From a checkpoint of a small transformer trained on Wikipedia.
Architecture: LayerNorm before each block, no biases in attention or MLP, untied embeddings, attention and MLP in parallel.
MLP neurons of a small language model. Each row is named by its layer, matrix (up: input weights) and neuron, and shows model dimensions 16-111. Each number is 500 + 40 x the weight over its row's rms, rounded and kept within 0 to 999. Numbers have three digits each.
Before each neuron's rows, "fires after" lists the tokens most often just before its 100 highest values on Wikipedia text that the model never trained on; "fires on" lists the tokens most often at its 100 highest values on Wikipedia text that the model never trained on. A number after a token or word is its count.

fires after: " f" 35, " F" 22, "f" 9, "ce" 7, "et" 6
fires on: "it" 14, "ig" 14, "en" 10, "all" 9, "est" 9, "ne" 6
L4.up539:483467518500478475515475492518488534587522495509486462467503522521433431475552507483492465442483480423537504505522454518497441515451488421518511498523485505504564526526511521443454499533455437485516520489557449471428495544479498528521525515537456496565568505491533461543570507512483491463

fires after: " " 31, " |" 26, "|" 8, " (" 5, "," 4, " ex" 4
fires on: "im" 20, " 1" 19, "ten" 10, " 2" 6, " 4" 6
L10.up255:533488506442429521469496410443475548520525560566579503532553532494555505463466482527490492430510461497438441505474497574421483480500470539502407493476485483550501528518550547523496499454510465487485477532484523536478514448500547502516531489480535475530566523568530476598533536536476486476

fires after: " re" 30, " de" 23, " " 18, " Re" 5, "p" 4
fires on: "oc" 25, "ad" 17, "c" 16, "mo" 13, "fin" 7, "ated" 6
L2.up228:521457491596506491514559572517524490529551535435518546518506531558516487401458423513505487448525478486537506502508477448552497447428538528421490461502503452490472566523574513504547539565471453499473402456472589469468475439512504505547525413539597503512542465511533524556519552592460489439

fires after: " c" 30, " C" 17, " 20" 9, " 19" 4
fires on: "y" 14, "," 12, "°" 12, "en" 9, "re" 8, "de" 7
L3.up451:525436444450503531509431484501516507412505578515496500524502495555475514427479493523538493479477451411504443535483528437528487479501476543503582518500466474516488477514478513503484430571496432499514508532472447515413457519494497527409508462527493531469445485480429538461516523490514496460

fires after: " re" 31, "\n" 11, "or" 9, " Re" 7, "s" 4, " W" 4
fires on: "port" 19, "R" 15, "d" 12, " most" 10, "es" 9, "od" 6
L2.up223:529449520511503569526525486488472425526415463496519489513507541484572426497518467498463514537517549511536521494411463532489481520472486562502515397442516413495578492496551437522451476582530504487521477543495583468517522491541450545511505521537471486547532452478485467563460463496561527482

fires after: "\n" 80, " Ar" 4
fires on: "\n" 80, "ab" 14
L2.up315:519566472498516525477420449458433450522519470478528486536497502539533508525451502473544568519464535430528435522490443470502527511513481570529493458454514573533438465509561477494498501494479535440543502546526504557432482501467577485460446602572487461445525524463584511602465546501502426514

fires after: "c" 38, "k" 7, "ib" 5, "ra" 4
fires on: "m" 23, "il" 17, "t" 12, "re" 7, "ill" 6, "ion" 6
L3.up357:515492520513544434550399524504490497578524497569483450538494455479537512528525524516445486482451477487449560442454537444437542471513506552490478478464500460452423438521536554554474536508509508536533534587547450396407505459465406539545483528501522490547527462516515485463533521497486521466

fires after: " |" 31, "," 23, "." 19, " of" 5
fires on: " 2" 24, "2" 17, " 4" 16, "3" 9, " 3" 8, " (1" 8
L8.up19:542501443432498502520493487487452531500487533598431512442535504502484528464502459418506469468511469532480576525522517510396546496489534544524485485527498468495504480507461517533520522503518519530528492485538480518557518489493532480477496508579588540544543462551616541481484597542437491531

fires after: " La" 31, "wa" 10, " he" 7, " He" 5, "la" 5
fires on: "w" 18, "av" 17, "ve" 12, "V" 9, "t" 7, "b" 7
L2.up656:480515548564465574499490551548546497472464540493481424508436502504501498441468531549433463528477456509571508490552535442581491440511476570502486529456563431496408477520443515430491502545455448503523545487480515496504472475510464492503502461544514472489564514466467557528524504527456563452

fires after: " in" 25, " Al" 22, "," 11, " In" 6, "al" 5
fires on: "c" 32, "b" 12, "d" 9, "va" 6
L4.up721:529585527560542512551504446496488489500553582496501501437485498514549516477489485555488523466476441524483506506484478496487479521560460541488529457543533484425536471495502485504479489474474536524511441524512522436527461522421538539514573466502493550493449570477539487456517536525503479481

fires after: " E" 31, "E" 9, " pa" 9, " Bra" 7, " W" 7, " De" 7
fires on: "n" 48, "ti" 9, "u" 6, "ian" 5, "o" 5
L3.up285:552552478463552463439524460490539524488442478496469474452489500450478545498538499488560494589507429526572482469499546500482487400451470590453552465488593488484492479471513525483546559407495454496451510548546523411461434509544528527481510530541475581470517535464503425452492488531514625486

fires after: "c" 14, "p" 11, "mit" 8, "la" 8, "gg" 6, " ex" 5
fires on: "ce" 20, "ing" 14, "an" 11, "hi" 10, "ting" 8
L4.up485:528478592504502444560543493441458503502465494499490457539500499535456526493559452521502437566458509516518521462528539527492504508473456461463541555467552458509490528479447447500557460551545537507431501513540555427520555554606480623502470543548518451561431424543489517508423424534452561522

fires after: " " 45, " un" 12, " c" 7, " f" 6, "-" 4, " Th" 4
fires on: "ar" 48, "ir" 32, "y" 4
L2.up37:491493451490529537494469430463488569459469528519481514464512491549482446551486540512479467578424502464538516458602477475562510439550497486485500512534532465504516445561554535425468511460504471525486505454532566563535518490523597588483509496507474503507568521476504459450482481428440462487

fires after: "a" 15, "vi" 11, " de" 7, "la" 7, " Pro" 5, "e" 5
fires on: "vo" 21, "go" 13, "ron" 12, "os" 9, "re" 7
L2.up152:548504538519452474496477466528461535493492499507482451490512506510499484456597502536623521520498414498495515531558468516568538425568560533546565545516473530503436492471494499463471490484495514488516483534425546521538524425510445595470473432537508440520505572515499522508469617497486494535

fires after: "re" 24, " con" 8, "tro" 6, " ex" 6, " Ru" 6, " f" 6
fires on: "n" 22, "ce" 20, "en" 9, "y" 7, "un" 6, "re" 5
L2.up637:501468522494503494481510479504472501489468565472446492560508506576543444518580512483533559509560438417524557529499478470481547425452502496526536459534505401485483531604510488453553426537499502499499493572441516467490513489523477448506523506464422476477538471480494431519510469491587522526

fires after: " Ch" 17, " Di" 12, " ex" 11, "di" 10, " vi" 7, " Mi" 7
fires on: "s" 36, "vi" 14, "ine" 13, "ten" 12, "ung" 6
L3.up366:480419517485481546431540405528424549454448476545485512528520524556491553420519485495552475576471561408519560458504527529535441455448480516532445471543468467545559468458487479517528455448583513520482519501554542543507499470512418485513526456463459507467550501528525460475540528495527453543

fires after: "'" 19, "ri" 10, " Pro" 8, " O" 8, " G" 7, "wi" 6
fires on: "cc" 22, "s" 19, "end" 17, "fe" 16, "at" 6
L2.up265:467488492478502490539519457480453461445515418559514489531436490485415528506511415519540553474493404426503491508444494498508497425466541494480511506538470546477485551488504456567436513492462511488535562618467542483463514521488467530444515485485488478478545470511522492592496518537483566427

fires after: "\n" 94
fires on: "-" 88, "|" 6
L4.up26:539534502587524527492509507562438478537522450585508492508465541513513480520497497531509511529526456446540568524549492473532484412490469584505524494472516538501503506504490578500469543461430494529503517526468485434525506541465460523581517533430404511505509455476485468469493446490497483452

fires after: " S" 29, " re" 29, " Re" 15, "S" 6, " se" 4
fires on: "al" 29, "ci" 14, "ad" 14, "o" 10, "am" 8, "em" 5
L3.up383:480484473482514564539517473472436531540534410449477473525543505543450521527455460436497490510497551470576530428517516508451488534607437473533421489505524517487518521542501441537518517528442511444524463430487531469503525509469545449452520464515527541473555483528476512534491504521474551539

fires after: " O" 16, " A" 15, " M" 14, " m" 12, "se" 6, " Ju" 5
fires on: "ed" 24, "y" 16, "arch" 8, "'" 7, "t" 7, "ay" 6
L3.up576:551520427549525482478528492480520581549501474530561510486477493468494499457475444519455428504438446451490532400457498525470461473429495450527451503549561458420472573531501490426497534577499520478415555461562529507507464435498545497466496587549519479501485507561508440513540509499456476447

fires after: " re" 32, "or" 8, " car" 8, "s" 5, " ex" 5, " pro" 5
fires on: "d" 24, "c" 21, "il" 9, "ol" 8, "e" 6
L2.up603:544476542516460487482519438497469422465467470464564494399432560521440532522506488544492514556469565476505521420514445475525606572527529484505509463429471526538569495522495528453481433532547527495490399518597545477515465482490502566434508506463502447496533468437512505526532514538460524470

fires after: " F" 22, "F" 13, " de" 8, "f" 7, "ig" 6, " f" 5
fires on: "ar" 13, "est" 12, "al" 10, "gre" 9, "P" 6
L4.up594:439479516553486538413460575525510567540482537425547478451412582475519520473488524622490523539535508423547454507535491428523535453418516446482550474436498529501521446528459550478495543501491510477538510484449491526429492512519516565491442500517476488532540445439539511523541449511403438495

fires after: " O" 22, " F" 15, "ba" 8, "F" 5, "ho" 5
fires on: "l" 32, "s" 21, "t" 12, "er" 10, "ran" 8, "r" 6
L3.up441:502539518557512529455489561533475496523558535569551485468510455512474544473489522514500492487481475500550501489524505483509486494495443518478495421465514539568493495544489562445422501521445550467508616550442448531514437517494526529476556441429455484558456453451578484555471589444506481499

fires after: " F" 32, "F" 12, " no" 8, "ri" 5, "il" 5
fires on: "er" 15, "d" 14, "ch" 9, "C" 8, "ran" 7, "vel" 7
L4.up472:431501405533459426491464588554449502605544484500521542500556495507541513476408462494580505492518530506509499473435450544476445494468478515526502512524416494532493492532475558522426502537499500515504471521501452525474522495476528548448593457553474500524443442516487501567507482465495476474

fires after: " " 59, " An" 14
fires on: "ad" 65, "th" 17, "d" 9
L3.up34:493509436475502469543465554472482494554533506549522501452442529533563421441469515494477484454471480550486489525604485518543495531473487483452505524578488484477507553544499513535544488534560508528473464442544530474547474464540398515488600479459452478526511516515469584554428490518528510501

fires after: " p" 11, " K" 10, " M" 9, " In" 8, " in" 8, " P" 7
fires on: "d" 29, "und" 15, "il" 13, "et" 9, "li" 6
L4.up210:440529531494472520475557512437393533523443519458485495510562477482579556479576575533490442447482518492478553476522519443526531528505495516497570510588541514429455520484462544458456464446492459508524509522504444505447496433441485483511555454577505498515462484418470585444475523525441494457

fires after: " c" 14, "P" 9, "E" 8, "B" 8, " mo" 6, " E" 6
fires on: "ro" 24, "n" 17, "u" 7, " years" 6, "er" 5
L4.up503:589550453502561525455532514461494518508531472455508537445470492519553488474446517532488479445445447510586417486441471554507513443499401538474479531458477514544528534493492554501543548490541510469470542526497515473507562606531539526423534471497421504473508492478512471468584530512516503508

fires after: "il" 17, "la" 12, " St" 11, " La" 10, "ock" 6, "ri" 5
fires on: "ver" 22, "e" 16, "w" 10, "t" 9, " law" 6, "lin" 6
L4.up715:529514406513494544530487511470545537483471521508495432486531487545527525412481486494449519482517480469547593506505582514547485518558522486524482526542524462445555437488455454526503494496488455479509431491474522471535484528484460525482467481487545562541556535480518598532491455529485538491

fires after: " T" 27, " E" 10, "E" 9, " Pri" 8, " Or" 5, "T" 5
fires on: "ri" 23, "n" 22, "ex" 11, "ch" 8, " tri" 6
L4.up659:505532485611526470531573487504491553579555481454476559449491458516491542470561552510513488552510443582508515547555548625510473487429428516534418464580448460535511493486512560431477467497580495502525491455446459517502529520565568521518505516481460506592504508476498445495512528527502473468

fires after: " se" 14, "ine" 13, " De" 10, "te" 8, "de" 6, "e" 6
fires on: "e" 22, "se" 19, "re" 7, "ge" 7, "vel" 6, "c" 5
L3.up535:495468476562497462512567503471554541520484528518469511477529490483543518424513463510501502499498449527540462423476478508432496415544478533518524518453442503523475452496485467428465520464560451504458534432474422529500511613499485545520580461478488428522459508533491546544476572483545600564

fires after: " A" 41, " E" 27, "s" 4, " Di" 4, " di" 4
fires on: "y" 16, "D" 11, "." 11, "ar" 6, "d" 6, "e" 6
L4.up463:485469519537503431546503505535510487518507468538448494504525510549445566474501478529514420488458522479533495460468526466453492573415422477441472453514518534468539423463517528472435504446520485534504478495464542444471597473471498466488505547423562562476501531532526470551517562485479493457

fires after: " re" 27, "re" 22, " se" 19, " E" 17, " Re" 6, "s" 4
fires on: "ach" 18, "ad" 16, "ur" 16, "en" 13, "e" 12
L2.up178:483464451528486524546482558515500512541469420482480525486449535532480439459460469409539499538496452457507541523429459492487489495508519488507523563539543564542516504507540493466539529508471462541468518430541552458484441552461556493467569465438524494472550503491474468543575500518505486503

fires after: " " 54, " P" 6
fires on: "s" 31, " be" 10, "ve" 7, "ub" 7, "en" 6
L10.up272:543470531486579506487435504465558434559505574433457464485459470501496495498459517545558471545542496479505469471487488471547428483568455502410454468501476532605473540540534541501478550542546537564506521461421525492443474443461504584494525483438501506576529558502494433546525483533575506462

fires after: " Al" 13, "it" 13, "al" 10, "ri" 6, "c" 6, "to" 6
fires on: "b" 19, "c" 16, "le" 15, " of" 6, "y" 5
L4.up176:517529546606494494530407441504531461511491540496515494457553531535489542492445502470488537530472498550544543519530471496567433455512527530468554446500412517566550455475484467426420431427500481534482498485531458528535520578406468483498469474500430464505437506534549490431579476412478546478

fires after: "\n" 97
fires on: "|" 62, "=" 35
L6.up268:538555477511483475487422525552443545606499427547551496494446492493454497500475460536513577526475458486490500439477506586498457438443440531543487455435493539536543447512508446468504513512498491554509533514603491538476525492480515503525477506490435506525509454505506472461494465513467479520